From a checkpoint of a small transformer trained on Wikipedia.
Size: 10 layers, vocabulary 8714.
Architecture: RMSNorm before each block, learned and rotary positions, biases on query, key and value.
Training: 315M tokens, 5049 steps.
MLP neurons of a small language model. Each row is named by its layer, matrix (down: output weights) and neuron, and shows model dimensions 256-383. Each number is 200 + 30 x the weight over its row's rms, rounded and kept within 0 to 999. A neuron's up and down rows have the sign that makes its largest values positive.
A block is one neuron, or neurons of one layer that tend to fire together. After each block is what it responds to, as a language model described it from the Wikipedia text at the highest values.

L7.down375,172,171,193,188,278,179,152,144,202,208,181,166,253,217,174,147,191,203,199,201,216,208,178,174,228,132,176,175,177,197,204,199,217,207,215,234,250,137,224,205,184,149,140,205,189,161,170,213,197,202,172,192,169,174,187,242,194,214,185,171,198,272,245,216,212,221,197,192,155,215,166,228,191,191,199,156,186,185,186,205,186,210,172,198,188,171,215,184,183,196,229,202,192,199,199,198,140,188,180,180,200,224,214,146,257,228,181,228,223,206,209,268,258,169,234,204,243,118,195,221,189,131,198,222,189,187,220,183
L7.down445,152,154,156,224,222,179,230,153,159,188,171,176,180,197,215,188,208,215,240,225,210,203,190,216,204,212,206,232,219,226,206,188,217,262,234,227,185,207,223,184,177,234,196,215,166,175,242,287,262,211,117,214,170,196,194,251,213,141,216,235,201,244,187,212,184,200,232,237,192,200,187,194,130,197,203,155,208,247,253,229,211,171,195,217,190,143,185,177,218,198,212,215,202,163,207,211,126,213,203,142,154,212,180,168,204,214,181,179,202,186,215,181,225,177,203,175,215,201,223,215,235,162,145,193,238,205,220,209
Function words just before an upcoming verb: not after could/did/does, relative which/that, and adverbs like also, now, generally.

L3.down185,159,219,192,235,187,131,203,230,125,226,185,198,176,217,211,194,204,192,224,202,201,161,196,140,235,196,186,174,216,220,217,168,223,222,211,174,192,173,251,162,181,164,191,151,213,152,158,219,159,162,210,180,128,215,199,200,185,244,128,214,201,228,249,139,234,279,197,193,197,182,157,190,241,215,270,288,247,191,226,155,212,190,192,159,222,206,179,190,252,183,225,207,225,160,212,195,154,218,211,235,209,190,262,166,210,196,241,199,221,246,194,214,171,238,234,203,182,201,193,261,202,138,212,216,185,216,191,210
L3.down195,237,165,186,181,220,150,200,133,185,182,237,219,209,200,156,208,186,176,205,154,222,209,160,187,203,179,232,182,194,196,199,159,217,196,187,266,216,200,170,188,213,190,209,235,210,187,233,202,113,224,198,228,199,178,194,230,173,167,196,206,214,203,233,238,213,229,214,214,190,213,192,160,174,183,164,192,219,170,174,229,149,200,230,202,170,176,207,203,226,229,226,198,186,169,220,172,189,206,183,186,185,215,221,211,226,239,185,230,172,217,240,191,249,196,240,152,162,255,184,270,231,164,190,212,188,239,255,239
L3.down270,194,200,189,141,214,157,209,180,195,217,231,199,167,226,213,197,143,226,152,213,196,195,223,175,236,227,173,215,189,195,209,205,205,198,172,158,218,171,192,217,224,204,246,181,195,193,252,221,189,235,205,240,200,195,208,223,172,212,154,221,132,221,172,242,169,216,236,141,216,192,179,262,187,221,161,169,205,218,163,214,199,187,173,249,270,161,216,168,265,149,196,250,221,212,141,235,135,164,190,193,199,214,169,212,257,136,206,191,196,234,206,179,234,204,245,201,206,247,215,227,141,190,211,242,219,180,208,207
L3.down480,229,196,172,180,230,187,195,229,216,240,201,171,194,214,199,236,172,204,177,218,199,171,144,200,215,162,154,215,232,251,217,231,164,262,213,215,212,187,170,229,180,240,231,204,268,173,184,164,210,222,200,197,229,164,218,207,114,265,223,228,212,214,182,153,200,205,210,174,177,237,225,230,176,181,191,237,183,239,150,215,206,231,255,213,198,244,172,205,207,172,205,226,182,179,176,217,157,156,175,177,214,159,264,166,227,196,236,194,231,178,171,242,188,173,252,193,170,187,175,171,224,210,185,197,210,186,200,204
L3.down497,190,251,190,212,204,172,173,206,181,223,172,224,178,217,247,247,273,179,218,164,179,188,240,197,233,215,251,212,230,192,183,187,197,214,209,222,202,171,229,213,190,225,170,173,183,198,230,173,215,207,195,166,229,231,201,197,193,145,195,238,243,189,172,195,185,255,200,163,243,245,190,170,155,202,183,172,223,239,235,212,239,159,196,140,222,197,218,216,194,107,214,147,134,218,223,197,151,160,208,212,201,204,170,145,170,164,224,227,230,251,236,178,232,135,216,237,185,201,167,225,185,170,210,257,212,275,143,210
L3.down666,183,182,225,213,165,238,198,211,188,236,185,191,252,245,181,182,228,239,251,207,180,162,155,169,253,217,234,245,159,180,196,166,221,186,203,191,159,198,199,150,195,196,205,189,242,179,207,257,212,178,195,210,152,198,164,176,210,200,246,221,193,144,171,207,240,212,180,199,214,231,179,252,163,178,275,194,268,230,180,190,127,192,188,175,214,189,192,269,199,147,204,202,228,160,177,172,213,223,200,179,244,217,195,172,200,183,186,220,160,160,253,152,216,174,168,188,262,194,193,132,206,236,180,248,190,198,204,265
L3.down749,192,213,204,181,210,258,167,180,211,189,142,251,188,178,212,228,200,202,167,203,148,208,216,212,243,179,228,176,186,224,200,216,169,131,247,188,182,164,192,167,192,186,257,255,186,219,205,167,244,215,179,211,181,182,171,220,211,219,190,202,214,204,269,218,197,208,214,234,228,164,207,213,189,162,216,212,210,230,159,242,168,244,255,228,227,276,180,219,219,160,209,206,215,184,222,178,249,205,195,155,172,183,172,176,228,222,236,214,237,206,164,191,215,176,174,206,145,207,193,223,225,154,182,183,211,207,189,198
L3.down763,220,202,140,179,182,178,233,202,247,157,207,197,167,182,189,195,190,149,180,175,180,201,251,210,193,209,190,153,181,205,188,231,196,197,180,208,183,160,235,192,184,201,179,247,190,229,295,175,236,188,158,201,202,205,180,226,195,200,228,229,223,212,198,222,224,237,261,189,204,175,143,209,195,232,180,203,205,209,190,196,155,210,221,219,285,222,177,210,166,189,162,222,237,252,207,215,241,200,143,221,170,207,192,223,205,229,242,218,226,207,172,204,218,189,167,203,200,270,228,162,179,141,207,247,218,157,237,198
Words that open a new clause and act as its subject, mostly relative pronouns and it, as in a matrix that describes, which called, It is also known.

L3.down27,203,197,232,220,146,170,229,188,210,178,202,227,204,207,150,184,193,231,220,223,184,222,177,187,212,179,167,217,227,215,156,200,176,216,170,218,151,176,209,211,198,191,243,152,165,197,221,150,101,130,160,214,243,187,259,206,226,139,221,225,211,227,177,221,202,197,201,228,266,178,184,185,240,242,173,186,130,159,268,164,192,238,187,228,191,216,255,174,183,272,191,173,176,212,169,227,216,212,163,206,212,152,181,233,205,243,246,210,262,165,191,191,235,175,244,215,173,252,241,206,235,214,151,189,178,208,175,217
L3.down40,206,240,141,210,212,213,226,267,150,236,211,225,151,216,202,182,186,291,160,227,192,219,178,177,178,211,114,227,210,264,155,208,149,187,192,176,163,221,209,181,218,256,192,182,159,147,150,164,208,169,241,163,171,203,220,192,223,192,218,168,222,262,215,266,179,223,197,206,189,219,222,195,164,179,212,194,189,168,182,175,182,165,167,153,147,230,240,149,236,235,184,200,249,156,158,186,218,220,163,177,200,229,207,188,259,231,234,163,207,240,208,178,236,180,230,183,211,177,254,245,228,171,228,200,211,195,190,236
L3.down194,183,234,182,230,189,174,165,206,183,208,227,183,212,257,170,180,239,237,231,236,209,216,208,205,172,217,188,204,201,198,172,226,236,200,215,209,169,153,182,258,160,181,250,206,181,159,181,221,183,237,229,225,156,215,175,160,192,182,180,223,209,198,196,227,199,258,198,189,150,237,173,195,219,220,145,220,180,207,178,199,168,152,194,198,196,156,211,188,183,281,174,189,218,265,226,211,196,150,204,287,201,210,221,211,206,214,197,192,194,240,238,252,185,189,217,253,240,174,229,224,177,186,241,176,232,225,214,177
L3.down223,182,212,256,216,182,231,174,179,218,238,189,233,166,254,202,165,201,210,268,160,228,197,196,208,200,158,259,229,233,235,230,188,106,225,164,184,106,206,146,189,234,213,171,149,260,148,198,146,178,175,179,212,179,147,200,165,189,242,205,228,140,172,194,230,178,176,268,261,200,190,202,208,203,163,209,203,188,177,184,203,156,232,142,183,199,220,203,204,191,239,210,212,197,234,189,165,189,228,241,153,195,239,189,194,214,212,173,225,229,205,197,218,206,198,211,219,189,175,182,231,231,179,207,172,229,191,197,163
L3.down278,201,207,196,198,237,179,210,172,140,214,222,155,172,225,157,193,189,219,188,231,181,187,181,224,212,224,190,203,194,182,199,157,229,203,219,210,159,194,221,183,162,234,246,145,227,212,215,204,202,233,195,211,164,204,182,153,147,186,160,140,184,198,195,194,248,189,198,136,168,201,192,214,167,201,193,228,150,173,213,148,226,257,165,235,247,199,204,192,209,219,130,202,205,275,206,215,167,118,175,188,176,156,211,192,196,206,204,210,206,230,214,198,205,187,186,194,216,245,223,179,242,279,194,236,138,218,208,199
L3.down419,197,259,237,230,151,230,129,191,200,243,193,243,160,220,196,225,223,233,202,179,217,234,230,191,218,153,188,208,212,163,230,222,208,177,171,207,216,216,195,179,215,229,197,204,190,231,219,255,181,130,192,198,184,248,212,175,233,175,215,191,170,262,198,149,215,152,159,226,205,150,229,202,203,230,233,194,199,147,190,165,147,160,201,174,181,258,208,218,151,157,192,195,252,192,170,193,237,186,184,174,217,180,174,240,228,186,209,184,228,228,143,190,216,207,214,196,179,206,231,169,168,186,171,132,241,255,249,142
L3.down425,198,208,240,191,188,187,143,132,181,228,218,280,193,213,231,272,179,241,181,214,211,192,176,155,212,229,228,210,226,233,229,199,177,179,190,221,147,214,226,131,176,233,243,182,263,210,191,227,190,197,170,228,218,159,231,273,196,208,221,179,214,197,189,231,185,183,220,204,202,192,197,180,185,178,230,209,134,202,173,223,185,211,153,178,168,216,179,157,193,219,199,212,232,236,172,188,209,224,213,259,239,229,190,142,180,230,243,218,149,167,187,200,230,171,181,180,207,177,123,189,192,276,212,173,172,254,192,237
L3.down528,155,169,188,174,153,153,194,249,193,185,179,272,181,232,177,198,237,214,208,213,212,193,158,197,191,243,192,229,230,140,250,213,222,221,165,192,228,201,239,189,240,232,194,162,134,215,201,156,162,174,209,172,210,205,166,220,229,175,152,230,219,183,194,167,183,198,220,245,191,174,166,175,241,164,172,236,199,182,209,187,187,143,120,193,164,183,239,240,204,156,170,135,192,185,160,263,174,220,211,189,192,180,228,206,199,133,220,200,219,201,218,152,244,174,305,217,207,232,253,219,164,177,175,187,187,205,146,237
Final word-piece completing a multi-token proper name, mostly surnames or first names in lists and citations, e.g. Christoff-els, Hugh-es, Campb-ell, Theod-ore.

L7.down221,134,266,208,293,213,218,229,194,212,203,174,176,236,204,203,204,207,193,146,155,186,168,221,196,196,181,190,258,171,150,172,155,203,203,272,246,212,204,189,271,165,209,177,181,167,231,213,116,179,194,233,207,203,212,204,221,219,219,189,204,234,202,204,192,227,193,194,223,185,207,214,263,174,189,202,198,225,221,187,150,250,252,135,189,142,196,171,233,246,170,197,191,218,160,255,215,162,165,198,206,214,282,203,146,195,164,212,244,169,174,149,210,274,230,200,217,161,174,207,168,192,194,242,213,250,207,180,178
L7.down277,211,194,203,156,182,209,257,224,234,226,247,202,199,198,137,194,195,186,174,169,222,223,196,220,200,208,220,171,252,189,230,196,212,149,206,178,184,184,201,201,269,221,241,217,231,216,215,196,174,220,191,215,244,145,177,180,182,253,248,165,236,212,165,197,182,225,161,190,198,197,200,252,195,257,233,202,212,187,176,134,220,223,195,218,220,203,189,159,161,243,181,200,194,164,260,236,256,243,181,123,266,231,184,214,183,212,206,211,144,224,195,165,228,170,188,179,179,231,176,207,134,167,182,189,188,242,152,192
First short piece of a longer word split into pieces, mostly lowercase s or h starting verbs and nouns mid-sentence, e.g. s-aves, h-overed, s-eminars.

L5.down171,202,196,242,203,186,233,214,253,197,213,205,233,233,183,166,191,224,227,230,189,221,222,204,262,192,172,179,146,142,163,172,192,179,188,228,244,215,232,244,178,99,179,176,210,160,171,197,190,176,209,222,192,170,210,216,184,213,174,179,112,238,175,191,191,252,229,185,197,214,189,183,206,218,190,243,244,289,221,236,223,210,209,251,241,244,225,120,181,212,189,198,215,217,235,144,190,193,155,201,248,187,165,218,165,225,211,251,199,215,213,169,201,194,200,169,205,229,201,224,224,171,203,186,137,238,161,207,153
L5.down345,230,202,187,136,203,204,247,213,191,246,216,204,268,221,163,206,218,198,184,233,191,253,191,215,192,197,173,238,161,169,231,216,188,152,189,182,182,164,239,149,184,179,244,225,221,186,158,227,256,218,144,218,198,174,246,212,199,179,174,166,222,210,190,174,220,167,217,143,169,201,162,156,179,155,210,208,180,192,176,244,189,198,230,253,155,156,214,182,194,253,206,279,229,207,193,179,209,203,173,219,139,192,148,168,185,242,236,227,191,200,197,221,156,190,187,145,219,153,156,196,151,240,162,201,237,217,208,209
L5.down454,213,172,278,177,248,187,200,176,159,220,169,203,209,196,204,212,227,230,199,247,209,221,184,194,168,222,181,195,174,200,212,196,242,175,171,164,168,169,171,154,242,221,206,178,204,182,208,210,233,220,208,219,182,183,241,197,230,156,317,240,252,208,213,279,197,156,181,181,167,129,163,163,167,266,194,203,201,208,202,213,180,236,207,232,184,161,215,178,207,240,218,211,138,260,165,269,192,254,183,203,181,191,195,218,188,274,242,217,168,258,196,186,217,188,164,203,169,158,196,234,235,217,155,198,184,243,209,155
L5.down585,202,139,130,268,211,144,173,217,180,212,190,210,211,232,154,218,203,198,188,284,187,229,231,245,171,218,204,211,233,231,194,185,164,124,209,231,203,199,198,228,230,174,236,205,224,200,166,214,183,184,180,214,199,244,232,181,221,223,195,293,168,234,158,228,226,182,171,141,253,155,143,194,173,199,219,189,156,181,196,200,233,172,170,153,205,165,211,209,233,219,182,164,214,217,224,227,220,167,191,244,164,227,187,192,173,184,212,254,210,189,197,201,164,181,115,240,185,131,141,185,267,206,175,181,215,168,195,187
Single-letter word pieces, mostly "s", either starting a fragmented word (s+ugar, s+atire, s+acks) or ending one (Shield+s), plus t and sh.

L7.down199,164,156,219,150,201,200,221,191,206,189,211,200,225,226,205,224,157,225,200,226,238,227,235,163,222,198,155,191,210,234,225,202,240,214,224,252,205,225,264,215,204,207,183,244,206,180,265,253,193,199,158,221,213,215,225,198,231,222,244,193,191,168,166,224,223,181,219,166,146,201,217,191,188,161,244,205,150,171,195,221,186,217,220,163,205,189,163,187,222,237,172,212,205,208,261,211,160,207,198,195,240,203,254,265,148,201,188,255,193,227,164,188,203,187,220,195,203,269,157,221,196,225,162,179,186,191,194,234
L7.down262,214,188,194,242,176,183,161,180,226,258,202,219,229,237,195,194,192,234,307,187,152,230,178,174,203,197,189,200,249,179,192,214,216,210,155,193,169,214,234,137,142,222,259,207,227,235,226,169,203,211,203,229,248,229,238,192,180,259,193,162,173,163,190,237,201,185,210,181,150,255,207,183,185,216,257,231,163,195,181,224,227,226,201,201,226,188,195,169,259,166,240,184,197,230,156,168,185,102,219,158,186,159,194,218,172,233,184,202,199,200,188,232,173,172,216,213,229,176,225,154,168,184,261,201,229,235,237,218
Hyphens joining double surnames in lists and credits (Norman-Culp, Heras-Casado), plus word pieces inside or ending proper names (Psalms, Rheims).

L5.down23,200,201,205,136,215,202,187,167,202,230,261,198,245,220,190,223,174,204,220,209,161,177,166,169,202,185,222,196,276,198,180,223,224,246,165,223,230,240,239,193,158,229,305,194,217,204,183,161,222,178,221,236,224,194,201,145,181,188,210,216,182,230,188,187,184,179,235,191,172,190,222,189,181,182,216,158,146,221,210,208,230,244,182,189,235,188,215,190,201,167,186,163,238,239,191,207,168,216,201,229,208,158,176,210,244,262,150,231,180,204,243,180,155,208,228,209,192,233,149,188,190,244,196,183,214,169,164,205
L5.down725,180,182,182,224,174,171,182,210,181,171,144,199,165,181,212,231,186,260,166,219,237,184,210,210,241,189,257,225,168,172,162,140,182,242,174,215,179,186,231,187,211,202,187,200,178,172,208,181,198,156,236,217,202,204,214,203,159,193,170,174,212,165,198,204,238,184,202,212,266,179,138,179,248,127,206,185,184,142,211,162,143,203,244,235,215,249,245,239,203,208,181,178,132,223,188,239,165,209,209,169,227,222,211,194,171,198,203,191,246,227,189,125,212,195,129,203,187,163,205,233,164,179,175,195,235,199,197,207
L5.down729,191,203,219,266,164,170,229,169,163,169,204,156,173,192,174,202,191,224,222,199,170,193,222,190,170,183,210,212,189,171,176,179,210,220,195,245,156,169,262,210,223,161,202,225,198,168,141,185,225,230,219,163,230,219,160,208,188,188,168,228,157,198,216,193,130,140,240,159,177,199,186,200,230,182,155,194,194,218,203,202,204,173,164,188,206,206,204,188,172,220,196,231,185,211,187,196,225,193,207,196,141,135,177,215,188,197,262,221,225,166,194,158,191,187,181,171,157,249,183,175,244,204,165,184,188,267,256,195
L5.down733,201,181,203,179,187,234,207,225,174,150,262,197,196,227,209,164,176,199,202,218,204,211,206,234,185,214,194,221,213,211,184,223,181,212,157,185,218,203,237,232,192,228,236,182,185,208,197,164,259,145,181,181,223,241,234,193,233,239,189,188,181,179,204,188,174,150,214,167,231,208,246,193,236,215,160,214,177,181,195,216,165,218,242,188,230,214,240,176,204,144,174,185,241,198,128,205,160,207,177,202,198,222,171,250,173,228,169,243,189,213,193,191,145,217,174,162,200,173,149,195,172,226,255,180,170,226,118,180
Final piece of a person's first name or surname prefix, just before the surname starts, such as the apostrophe in O'Sullivan, Mc, and the last piece of Dyl-an or Rol-and.